{"hidden_act": "geglu", "qk_norm": false, "init": "trunc", "decay_shape": "linear"}
MLP neurons of a small language model. Each row is named by its layer, matrix (gate and up: input weights; down: output weights) and neuron, and shows model dimensions 32-159. Each number is 500 + 25 x the weight over its row's rms, rounded and kept within 0 to 999. Numbers have three digits each. A neuron's up and down rows have the sign that makes its largest values positive.
After each neuron's rows, "raises" lists the tokens whose logits its output raises most directly, leaving later layers aside.

L2.gate449:514490468504506553522517503490513493476515529502567503465520486493537505491472445535493492499503502502525527502468535510510529513469508472494458524508478523526522487483473431477453506513513463478494456465518499552539451525524534494539464466495500494493536534475469487503487493465471474474490485469487489498474494491525509514516528500487490535499498520461470462471493496509492488520532
L2.up449:517503470507539530534491509519466471508469513490530484518453485549457500512507502475516494526450485498521468504519493478510492526483513486516459531517479516530502500480508466520485481523470468427505462499508522498489506450503493503539554507488521490505486542480558531503537522518472486486481494492519476484515504456477531512545522468514478504493506477489525480456523459517476528485460
L2.down449:499514510491490484532449451508492502520514499489489509527514477492501521489518495506509480469500474493495498490534450462512504478507533548492522470477474477492462508516496516537444564482523482493517465507509534505486481541485501457481498510514507512530522494500502488517477487456542578524477489478529536508455501519497468539495483523498483524526534525531512496544481529532507532497539
raises: " UUP", "DST", " DUP", " Website", " relegation"

L2.gate154:481524553510513511558498503517482488515479481523502516499500499561509525492547487561490488510460512518466496499511519439525518496539484486448487449483453456546545512477437474510474468476484499483502502516481499480486477466504469467525468495507508485532515480524476531471483477475471498508483533482505510507513508530506482509526445492463467513521485530494512538504527496519520478506492
L2.up154:494487507509516509544494489503482515530473490502478475492469488504502522498580489539494483482510531520450508507489547457495489510524477488464461484494461491523539509492438522546456465483495510490495508523473478456492452465508488471506523476519515512548530503519518500464460488448474479541489492522498496517557495497505474518518500510462490541521539515522475486521520492497516496488491
L2.down154:511467481508462497449488494498493476479511452505452509516510497462527497486501538496459506494519477529505499428482483557480461541429519534507533508475554517474462503524527508533464499523529507494512494524467487473495546470481503533487527548498471498495479476496464503515517510538502523488516484510480522502510497501463517492479510502512575485507480534503467494504502497510488499502501
raises: " by", " to", " from", " with", " as"

L2.gate679:525507507520513512482482462497485521501508488502524541473518487500549483497492455527506460489505496547464488462487571452476438509522467504478502524514504485453553453502470526502451518524470473535492496481509519495462486530498535487492491514475487478428501526450508502472534524527450475480500510475521491541496487506516521501495510469511469488502441463508474469509477504504500468485484
L2.up679:521502534540493465466500506523508544478455542475500490473474492512518519540512481499499481485485483499474465470482477521494486511529497510483495493466524495440518491497470527478522534441494501530513518574504480483485523539502493516529501534471432529504492505532512536452468510503490460457500531483515497532521526487549501489513475544480487514499523546509521461478493516506482480512527
L2.down679:506528475485508511507502509474522474535485494523498492518519493549462521499543522504520499508547492477531535479527487506538562526526501462545514509503470495524495492518466492547519508471512519528518499471530548526511513472505529518525491504506528460539528521504480500522511505500519554550539526513486506473524485480475513491505499479454487466503473524492440552460489496481505516517523
raises: " UUP", " DUP", "och", "osa", "sqmi"

L2.gate135:484482555448489469573514507500509518450483544545499493474489501508486493507495509509514502493505484500468487475453497504507473497515514445517466530504462500487501483491511473536481480507507480499504471494486488471517539499440503463532491489481503497486510516485492491444476505525468490467490493531529490502510496459502516511502517489500491515489469547491489464479545545455490520460467
L2.up135:500530525483472518483488503510538479508489532519506508511494530453477501521512467517539494486507488489505525515443490517482482503488513524533518482554500491492478493481499573487473531513474539513496522510488527453479496533507491505495492516460491466417535475492491494495484487507524551560507509517499533496497498525501517519498492478483506498494508484491502486447492513441545573473464
L2.down135:496519488486528527510491498520511488498481511471522522472495473480506542456483483451539464537528480501487502498522511533476512476496481527555523523503508499497496494495442513484441563500540480491505484522530517521493467479485516483471482501502498537554489568536458526505522512513526467521494462478497503518460528480514481452526502514483504527501541527488447535517486487510540511508490
raises: " UUP", " DUP", " pts", " graduating", " mph"

L2.gate467:527496498476489523500519491526461513527468550518486536480475507461480509486496459478531481486528522540510489497518516458501524507541479471524464499445488470529487512511462505496528509497477522473534482465487496522480475490474494534525490468522493531502527512477421476491479512496491527535542494532502491532481518521446503507536484481498520486430485495485439531495467504479502483513512
L2.up467:486474493505481457487555471522453531511493496541505522518480513482516475500484484505517458411503510532501484493480536526491492499529516544520482481474505440519477493505433505491528505515476540496531515482535489513496530498468486537550515456526525450520496436496475537453482512495483494521491482478520471522476498475514470512498520501516500495559477506505483499506472478494508489506496
L2.down467:512450444482509497495499493508476469503498481472464503517538542495486487549493508504507504501496530523505529497511488556467487549466466499498481539469554498504481501469517488521479459522469533499493486489539431476603527488459478528485542463493494500501469515495505494476512506456481475489500491483503467506507490496485555497520538528534487514513490501516504497529495535470491481484499
raises: " and", ",", "-", "s", " ("

L2.gate110:564524523474472524528475480536544460477486522483523480490441490492524502540485499486505516514480529514506504461517517510509508530526498490532471509492465452536520522507506519499530499484460478525493498442548507532510505448468451521484478537504525531528537471496470518496518491496513464472516509458496480526479531481485529505523505509473519505513477551536483492533475480503473481520523
L2.up110:480496503543500483481499489439495492502513490451526501494517529477473490489531494542467492483508493485526448524493526508486532450543523515466521495507464472486526549470514551497495485504482496534499546547537505527511553543507462570522482565488506539459523504487530492498503480513521487477501532492519511490484481552514486512461497505496484466459502462482487506473485503470508493501480
L2.down110:532514468487493528487506489535532506491488514535465526493479484527529503486508503474521543529480489525488567508488470473527489524468481507499485510514512533458487520510467484468447500472540539481485496473488517472522451512531515515518474463535511490536493502552464514474512527559468524512505457497517498491521512462487489487490485464472502539556531530531505515496533513541484513512491
raises: " UUP", " Apps", "Gls", " DUP", "Manager"

L2.gate291:481531439520508443495458469446505484488531449525517485509508517496531473510483514480480493503465533471535514508547467574512498503489473504520518523520539484500533536564515493509473469513476504498528519486538478517502479525496498537471483477497475514490461518490460514478492537494491460527519513499481488518510519476538472480516515526503492507486504559487443508482489470531484516499498
L2.up291:467549529528493513484525470487549528510507511480506500463535447499506488534500483502497468539446504526491499518520507504522534482525478524485485490526496482491494505509478458551462445495490501512546538477510538536476496495499536531499493484466471537469485500494477532489510510502465493474552530512496525538472521521499481491531486507483512472456495538497449485423469481504490513511492
L2.down291:536477492462520504506522523516465465505453495520499514506496525482481506486510539516523550471558482490517527482447551467480505573478521446496514509513500494497503524457478524451528541475509520503476508516517463469547485519474466472528506524518491467510539468502527502510466507490510519514484465483497499476504470486503518513480483475528513520533509444501551494521509508492546493474529
raises: " |", "-", ",", ".", " of"

L2.gate78:499526518464438491534434494472509495497470499486513532553473512512465454550511449497477499513457518511504481448541480487470532481498514501457511535503496427487504532489510520506495477522481479472490504478494548495480474459520508507503487479497495502484469487466458532501492516479475494495528490500492542523464541481533501474526470522535507485487523508461518478492499523490488489503497
L2.up78:481498526510479516524503541504509476479488528490561478487510557501489506551498479515521542485499569525524521497477536472500521488508499486481485534477482515479503504433510560471499476474526495485516488476466515510519506479505490474502521432494488525499511496544469452478507514533510533467478506507544485489490500522493519476487547486521489522522488470534521474488531540488500521482525
L2.down78:522502509487503484519468424491513495503530490526478494534523462478483492464520488505438518501432478510442437470532449421505535486512513508509497488494469454495489507530461503530500501528478517489471524510507535465483511478519535513531480542473496505523509485475450542483505502469493479518508494509477500515474524462506522476494488524531491511477532519486498490515517476490479521516511
raises: " been", " UUP", "www", " Density", "ency"

L2.gate319:502470455495475515488422429504439425477495478480506458535498525488488504470504506463485495465494512481512465495513528504439494489454475489488493505512505519532483500485532478511504488467452463485532516513474484550537487512475466485500525529459471484532501499496501508468530488508551493503506502518519501489492489554505555508490507503509493515557488496501457479507517469530522475500496
L2.up319:460491500501518549501499487506485530501521517470493469485512459514526461548517512499480469517476498507488488494516486525530512482512481455460496484473515487523478527517502498499510474468531498510501484513493493514477513454483488550489480470449508550499507470468495458466560455518504470508461528564538499487500495547488491521508536509480459505516473460530472500417505477500494514528467
L2.down319:530473508463474476495475476490490431528500477522506510490484520509466502484488509480534559474539508491509516495482498447452487503480502532524522537521500506495547462481474493523516507512448518494508500499523509513539479517467505463498540499527492465514504516516502489524455536501560503519511482474488505505503462485513514491478485492531522513485523484477503513559499511548540511466490
raises: " |", ".", "==", " (", ":"

L2.gate328:524541490536549513504505509503512505496534504517468503485495487483507486504486530492526539485522516486467510494484507479526533498504522508512520558505522502432493475465473500494535497529537525512539508463523509500492506535480479465527485467461448515528502525483511514489480507545534489511449476507429507535508526491472487482480492473511494474534474510486510487525487468472546452477499
L2.up328:476514533509510508460511542497496544531524514503491455494515494487490528494516515506516488449493497508496516522450519491535485452496521456525510528555500522469499527463479467485509493524512519511560482509506489454499490509526479474519541471496446511537507512506521515486523472528505553513489481508477510567506549548532478490536507449488491524475481512500524512488492441492510491471503
L2.down328:505509479482451519463548494482496534465525477506460530490520472497428551484460509506483460500469528521503470502502490486501505530498492513503511539477499509509473491529500501519460496547516434493489510460542493508470480494520461528469476454497483506473503488463472532488516492526499505486540516495495491505481511463453511503486498484509491547524495548488457495490504526527487510513509
raises: " UUP", " DUP", "://", " graduating", "www"

L2.gate550:493493464499499484521493523499447474469458513469509469478538484500531525531485481534522495543507483465488491499520538537504475509498487503516460529506513464477475542550509455493537472485493446501496492506508479492581541480498503490469468508484492498506448508541511506493512510517475471449500493538489497504528462499502512496522534565511508477467523540499472514488469500529511491484481
L2.up550:489485496513503474513475550521497517465480506475506520432498483521515470519496520493498464512483471530471489495495483521500544539540532504514462490470482499504498462519546500476516513474521460522529500473502509529488477500519484490466473477461505471475453504495503477466528490492469514484543488468514499481523506503495454494494526497496536557479527511482520493510502465496492540514486
L2.down550:528493533470516491483505480505525488518514485506502473540529501486459495524524502532539527490473507492525502520544531557514495481468480503501518473508507496516498549487457497541529488512488517468465506525486503497516493509465521508549498482523496517533539491534478468492514498513572517533454496492491513498505478505540507499505454472482472493509482489509474505495541558505488465463504
raises: "r", "s", "e", "d", "er"

L2.gate340:496493525505502532488512477496519528493522547506533504487538480488473525452475521537508507478505508549526544528506490501511516477529509524512507478466522455541538517558494487490504542506465505498504450523493513503515516493515492486511496496537501511471537500499445466498475500560534470505517508517478437512506514518478494498490456540497434514449490504512501531526497518451508501491495
L2.up340:502484507516482507473509525506498506485529520472500480526503446479497426495492518483526506445456508448500472516515489515520504528528465483487521434520535495487505470533473523502463488506504490503485486487478465512505508510521531560492515518481475525496466533497478502504525515501459488516543478449471483513560524503541496470502511520471479510469497537494479507525521501494536473473519
L2.down340:504529519490491499486478506521523500508476500511502508499497531505490528526507513516512472526466495501484519506474490442525577448458535479485510479516493533495546475494497505457453501484487497494485538485537571514463452512535499456503522517525502471484495544458491494493505520559437510513504496520509509469507451530484514490474465481476541501495504480514480473475494499498487527492511
raises: " UUP", " DUP", "slav", " Fame", "onym"